config.yaml
num_hidden_layers: 23
hidden_size: 160
num_attention_heads: 2
num_key_value_heads: 2
head_dim: 64
intermediate_size: 960
vocab_size: 1542
hidden_act: "relu"
norm: "layernorm"
norm_place: "pre"
norm_eps: 1e-05
positions: "learned"
qk_norm: false
attn_scale: 0.125
bias: "all"
tie_word_embeddings: true
parallel_block: false
init: "normal"
init_std_qkv: 0.0421
init_std_o: 0.00695
init_std_up: 0.0421
init_std_down: 0.00254
init_out_by_depth: true
optimizer: "muon_variant"
learning_rate: 0.00763
lr_mult_o: 0.976
lr_mult_down: 1.5
beta1: 0.95
lr_head: 0.00671
max_grad_norm: 0.5
warmup_steps: 200
schedule: "wsd"
decay_fraction: 0.918
decay_shape: "pow"
final_lr_fraction: 0.05
batch_tokens: 32768
max_seq_len: 512
doc_mask: false
train_tokens: 191200000
max_steps: 5835
dataset: "wikipedia_en"
MLP neurons of a small language model. Each row is named by its layer, matrix (up: input weights; down: output weights) and neuron, and shows model dimensions 48-143. Each number is 50 + 12 x the weight over its row's rms, rounded and kept within 0 to 99.
Before each neuron's rows, "fires before" lists the tokens most often just after its 100 highest values on Wikipedia text that the model never trained on. A number after a token or word is its count.

fires before: "″" 21, "′" 15, "1" 10, "8" 7, "3" 6
L7.up290:51 75 59 42 51 50 50 57 27 48 64 30 44 70 43 80 51 32 47 56 37 45 67 48 55 26 38 53 45 73 30 48 48 45 55 46 38 63 25 54 48 63 40 57 34 50 52 29 46 31 55 68 47 52 47 33 52 50 52 33 29 55 45 29 67 45 51 49 59 56 43 59 80 56 55 50 60 49 37 85 56 66 35 47 55 42 33 30 53 49 46 59 59 59 55 60
L7.down290:53 56 52 65 48 47 52 54 26 63 53 46 20 61 60 30 39 59 47 48 49 41 49 50 53 53 65 47 61 58 53 65 55 40 56 50 46 67 53 36 62 83 47 44 39 65 67 52 55 44 83 39 41 50 42 44 36 58 37 49 64 30 58 58 64 34 62 54 38 44 46 67 56 73 40 46 42 44 33 47 68 59 50 32 41 48 51 42 69 53 50 66 39 38 39 43

fires before: "," 27, "0" 13, "1" 11, "z" 7, "2" 6, "9" 6
L13.up264:38 59 61 50 49 63 43 36 42 69 40 57 65 43 50 42 44 31 60 38 54 52 64 62 41 43 61 63 57 59 47 52 56 34 51 39 43 30 62 37 34 60 67 42 42 37 45 62 44 37 52 59 31 46 46 67 28 41 41 33 40 34 54 52 71 38 64 43 39 50 36 53 64 51 43 61 51 49 63 80 44 57 49 42 73 68 53 58 36 45 29 61 64 44 62 60
L13.down264:37 66 52 59 50 58 58 57 46 36 39 43 47 53 53 41 50 54 58 56 65 45 31 33 37 52 74 62 72 37 65 26 41 59 50 29 51 72 41 46 58 58 50 54 63 69 48 77 69 54 67 42 32 48 44 62 70 49 32 30 53 54 47 47 48 51 69 62 51 40 35 33 50 33 41 48 51 61 39 31 55 47 59 32 55 49 67 51 47 50 53 64 69 45 53 51

fires before: "3" 34, "4" 32, "5" 8, "8" 5, "6" 4, " " 4
L19.up76:53 70 52 59 21 35 66 56 53 54 55 37 42 41 32 56 48 47 54 36 47 55 33 37 64 39 41 47 48 72 34 37 46 40 63 56 50 76 52 41 35 68 36 39 42 64 72 34 46 56 34 55 39 71 47 47 68 46 46 56 54 47 52 39 65 43 40 42 41 61 38 48 61 39 46 49 47 29 69 55 35 56 60 41 37 47 52 42 31 61 24 60 49 57 41 63
L19.down76:55 61 61 32 43 39 52 66 54 57 60 62 26 43 63 43 56 52 45 82 48 54 59 48 43 55 57 42 43 50 57 49 54 47 59 75 48 51 50 35 57 52 63 35 48 52 48 56 23 37 32 31 37 27 38 53 49 62 48 56 64 34 54 55 59 54 36 47 54 50 43 56 57 45 49 31 53 29 74 34 61 66 31 35 34 45 32 27 45 42 68 69 67 44 65 66

fires before: " " 27, "2" 11, "8" 8, "1" 7, "4" 7
L9.up770:31 48 60 32 33 20 36 50 33 72 51 43 57 40 26 59 48 37 58 41 52 38 55 49 69 51 47 43 81 55 51 50 37 52 45 60 52 56 60 47 47 41 62 39 84 55 55 76 62 56 49 51 32 37 49 64 41 60 57 38 28 37 70 49 51 51 49 56 59 31 69 66 50 58 46 38 35 51 57 61 52 52 47 81 62 51 62 40 71 45 24 51 43 54 51 48
L9.down770:58 57 43 70 38 64 31 26 60 66 59 60 53 61 57 46 54 42 54 43 59 50 42 44 62 31 47 29 62 57 65 51 43 20 47 55 26 57 73 50 53 63 34 50 50 54 50 36 37 52 35 56 60 39 50 42 38 53 46 41 40 28 57 36 72 41 39 59 46 45 38 57 70 35 57 46 53 58 53 65 40 49 25 61 20 31 52 42 37 36 66 47 62 54 47 62

fires before: "," 49, "2" 10, "1" 9, "5" 8, "8" 5
L9.up650:88 46 77 51 53 68 41 45 64 41 60 57 57 39 36 69 64 37 36 75 46 75 54 70 41 56 43 66 42 44 60 47 50 53 53 50 34 39 41 52 51 51 32 58 51 42 58 58 45 52 51 36 37 30 55 55 33 35 28 31 47 29 61 38 69 49 55 41 49 41 43 55 56 73 61 50 75 55 43 48 37 44 45 50 71 69 51 36 55 42 53 71 53 63 64 33
L9.down650:61 31 43 33 54 55 32 54 78 69 74 56 74 71 50 46 66 67 58 36 56 65 39 84 61 55 47 62 33 51 58 24 39 49 66 35 62 50 44 45 50 48 44 52 49 42 64 45 36 58 68 58 54 37 59 64 64 21 42 50 61 59 31 37 43 37 40 36 34 35 35 60 67 50 61 53 51 63 42 64 37 50 41 42 66 60 50 57 44 38 52 61 55 46 52 29

fires before: "," 66, " the" 7, " he" 7
L17.up893:68 58 58 34 37 56 38 39 48 36 51 40 46 54 65 66 47 71 59 40 40 60 56 58 51 29 50 65 48 47 39 41 63 34 53 53 62 44 27 36 37 40 40 60 39 57 56 49 43 40 58 83 55 62 45 82 35 53 61 69 52 71 54 56 57 53 48 46 29 44 48 58 51 58 46 37 71 38 69 70 68 56 70 29 74 43 71 52 55 48 49 67 61 33 51 47
L17.down893:65 56 64 44 33 48 51 49 54 48 40 61 54 46 55 72 49 57 64 60 39 60 35 46 57 39 58 45 62 36 74 63 48 47 47 59 47 52 49 32 48 45 33 38 49 37 53 53 28 45 49 56 36 54 38 65 51 43 64 50 28 51 58 67 16 34 53 40 32 43 52 51 74 62 48 42 59 24 73 61 59 46 69 36 60 55 49 63 60 80 66 52 34 43 68 27

fires before: " " 50, "d" 9, " |" 7, "5" 4, "4" 4
L7.up797:57 51 60 51 49 41 28 62 51 73 55 53 54 53 49 55 26 39 58 47 51 45 57 65 65 48 60 36 51 47 33 52 46 59 67 57 39 47 50 56 45 44 56 57 36 41 53 56 67 48 54 72 36 51 42 74 66 69 53 46 51 70 58 69 45 30 73 53 67 49 55 31 55 66 42 48 29 60 43 37 78 34 33 61 74 57 73 32 66 60 30 42 54 46 34 48
L7.down797:23 14 62 32 46 61 38 33 56 73 41 25 64 65 54 54 58 35 55 59 49 31 52 43 45 48 34 62 46 34 42 59 49 56 43 53 59 44 52 55 49 43 58 54 54 44 57 44 30 36 63 53 47 63 50 48 57 49 32 54 52 44 52 54 40 45 58 72 34 54 51 24 41 76 42 44 22 46 53 71 57 57 41 37 53 51 30 46 56 35 57 69 57 67 57 43

fires before: " " 24, "″" 20, "′" 6, "N" 6, "8" 5, "2" 5
L9.up689:52 65 46 63 38 58 33 54 49 47 69 38 56 55 55 44 48 51 41 63 43 43 49 71 34 38 52 48 58 68 45 57 63 35 62 28 68 77 32 58 56 55 46 36 56 48 31 18 64 69 37 64 44 51 47 30 34 51 31 47 47 51 61 64 58 48 33 44 17 37 62 44 76 43 61 54 54 34 64 58 56 62 57 45 48 54 59 39 54 44 57 75 52 29 43 64
L9.down689:61 51 52 72 77 65 61 74 37 56 36 55 41 57 62 57 42 51 33 42 52 45 49 51 41 50 59 56 48 43 51 52 51 42 41 55 81 63 42 54 41 63 49 38 36 55 49 56 48 50 57 47 25 43 43 37 48 70 33 37 54 53 72 47 82 50 46 57 28 41 29 55 23 55 44 19 38 46 53 34 77 37 68 40 28 62 39 47 48 50 52 63 38 58 40 56

fires before: " " 67, " |" 7, "\n" 5
L10.up133:50 45 60 65 48 40 38 55 22 72 67 63 34 59 45 56 64 40 61 42 48 34 60 42 35 41 38 46 55 34 25 61 57 57 74 32 51 56 57 60 42 50 41 66 38 36 39 67 52 42 60 63 54 60 43 61 61 54 56 56 42 48 51 45 42 41 66 64 52 54 46 46 57 55 51 40 50 53 30 64 55 54 66 50 66 35 73 54 53 52 51 46 59 57 37 52
L10.down133:44 54 70 41 62 37 69 73 43 47 51 43 55 70 63 28 41 47 51 67 50 62 35 44 53 49 47 41 58 42 57 67 27 54 64 84 66 39 38 55 60 31 37 28 72 39 49 42 51 60 62 63 55 67 69 56 54 46 20 70 51 49 39 55 54 50 44 58 60 49 42 68 42 48 60 39 57 69 50 53 43 62 43 35 63 41 50 59 35 42 50 56 79 49 40 47

fires before: " " 40, "," 16, "g" 7, " (" 4, "5" 4, "9" 4
L10.up442:40 53 60 44 61 63 58 55 75 42 63 49 51 34 29 42 47 27 46 55 48 51 73 62 78 46 61 42 38 53 66 41 50 52 61 37 56 51 57 39 46 44 71 58 45 52 35 64 42 41 48 47 54 48 53 45 43 55 49 60 56 70 57 63 60 44 77 46 54 42 78 48 64 41 58 39 46 44 35 61 57 49 17 48 76 53 53 26 45 42 45 54 48 66 39 50
L10.down442:49 43 89 32 31 38 58 45 46 45 72 56 42 54 56 37 40 37 65 66 56 75 16 57 49 38 46 73 63 43 51 34 45 43 61 42 60 52 40 55 43 49 44 57 60 41 42 62 63 62 55 47 36 38 41 41 37 49 40 32 53 59 43 41 50 48 45 46 50 48 42 42 42 58 67 39 76 55 53 55 46 49 44 32 52 46 56 60 25 74 43 51 77 56 83 54

fires before: "1" 19, "2" 15, "0" 10, "8" 8, "4" 7
L2.up765:50 49 57 47 35 67 66 43 49 47 45 43 48 46 37 46 65 63 53 65 46 59 41 57 30 53 41 45 44 47 49 58 67 48 49 37 55 71 56 61 54 62 71 58 38 65 60 63 59 31 51 66 54 56 42 47 41 48 33 54 39 57 51 35 42 45 44 33 31 43 81 58 63 42 45 54 60 55 49 61 44 34 31 35 48 38 37 44 32 28 66 48 50 49 51 52
L2.down765:50 43 55 48 36 39 46 35 73 55 65 28 48 45 43 66 44 41 58 57 72 54 48 27 48 36 59 43 27 45 50 59 59 48 44 40 39 28 47 48 46 33 23 46 21 38 51 36 39 44 64 43 48 40 77 61 58 46 23 55 56 53 64 44 43 66 53 28 51 69 46 49 57 38 38 69 65 34 62 54 45 69 40 69 47 63 46 32 63 49 47 44 45 71 45 41

fires before: "9" 22, "8" 15, "7" 10, "3" 8, "5" 8, "4" 6
L13.up651:46 23 37 47 60 53 45 30 49 44 57 52 52 51 57 48 36 36 59 67 60 45 46 47 48 43 44 49 48 68 45 64 53 56 17 46 61 51 41 50 49 41 52 32 21 40 48 62 62 38 53 45 68 43 67 45 49 50 54 37 50 47 49 62 62 68 57 59 55 41 56 37 37 39 26 47 51 38 46 59 52 60 32 70 80 55 35 65 37 33 46 51 51 61 58 44
L13.down651:46 63 47 45 45 39 75 54 77 61 58 52 63 56 42 47 55 46 36 44 28 69 47 28 54 38 40 50 51 79 50 45 41 40 54 48 33 58 33 40 47 50 38 55 61 50 45 60 39 48 43 73 25 39 47 45 53 25 56 37 27 47 48 42 45 45 45 45 25 66 41 72 53 59 65 42 28 50 47 33 71 51 61 41 47 53 50 44 51 46 62 60 57 53 44 51

fires before: "0" 15, "9" 13, "6" 11, "4" 6, "7" 6
L2.up905:58 58 58 58 41 46 38 34 30 64 59 41 49 45 49 50 39 53 29 40 27 41 39 44 40 53 55 41 48 45 46 70 57 55 31 38 51 72 51 56 63 56 39 40 44 64 65 54 65 43 40 54 84 31 52 62 43 40 41 40 59 52 58 39 45 32 65 44 45 65 56 38 50 53 20 45 53 52 60 36 52 30 31 64 55 37 44 73 27 34 65 66 61 59 53 53
L2.down905:51 50 29 33 45 66 47 36 72 58 58 42 57 40 42 72 58 37 54 53 62 42 38 52 45 48 58 58 38 60 79 37 46 61 50 43 45 25 71 38 53 41 46 58 62 38 54 40 55 53 53 41 39 63 49 35 39 37 43 41 51 44 52 31 51 80 47 39 46 47 78 53 56 34 48 60 65 34 61 53 59 70 21 54 54 56 29 58 39 36 53 50 43 59 54 28

fires before: "," 30, " " 25
L17.up410:47 64 40 37 24 46 46 24 65 43 63 49 46 62 71 47 52 43 59 47 43 78 54 59 56 35 57 56 59 38 49 50 66 66 59 62 64 36 65 47 28 52 27 69 39 47 47 59 49 57 44 51 37 64 54 46 33 41 39 49 65 32 47 41 64 53 59 34 30 35 47 47 34 54 55 62 58 37 59 61 45 53 71 69 63 61 54 45 39 39 46 39 49 40 47 38
L17.down410:47 50 39 50 40 66 40 44 30 67 58 66 51 38 65 65 37 41 26 43 69 31 32 47 66 50 64 57 53 52 25 29 65 57 68 42 48 61 26 51 56 57 34 39 31 61 51 41 52 43 52 46 85 58 67 67 74 43 46 52 45 64 55 37 65 54 58 54 70 63 29 72 48 71 56 25 64 52 48 57 48 69 40 44 40 44 47 50 45 30 81 51 41 43 49 41

fires before: " " 40, "1" 13, " |" 9, "0" 9, "4" 4, ")" 4
L6.up179:60 67 59 59 43 45 42 48 40 68 60 59 70 68 52 55 56 40 60 47 48 51 55 63 64 34 50 55 49 49 41 65 49 60 54 44 48 46 58 74 33 86 44 64 45 57 53 52 44 31 30 63 43 38 47 74 58 54 33 62 33 44 28 39 44 40 61 41 44 68 55 44 43 48 43 39 40 52 37 52 69 42 50 34 74 40 72 44 58 43 40 72 58 46 35 22
L6.down179:60 40 61 43 56 60 49 37 39 55 68 24 41 60 45 48 58 58 64 50 65 57 45 38 65 48 70 58 46 50 35 63 45 34 40 72 68 53 29 45 47 36 59 66 34 63 25 62 39 58 50 66 52 73 41 59 49 66 54 70 49 43 47 27 54 26 46 45 33 59 44 45 69 48 56 40 47 53 56 42 27 65 37 38 55 36 50 28 57 38 63 70 57 58 49 48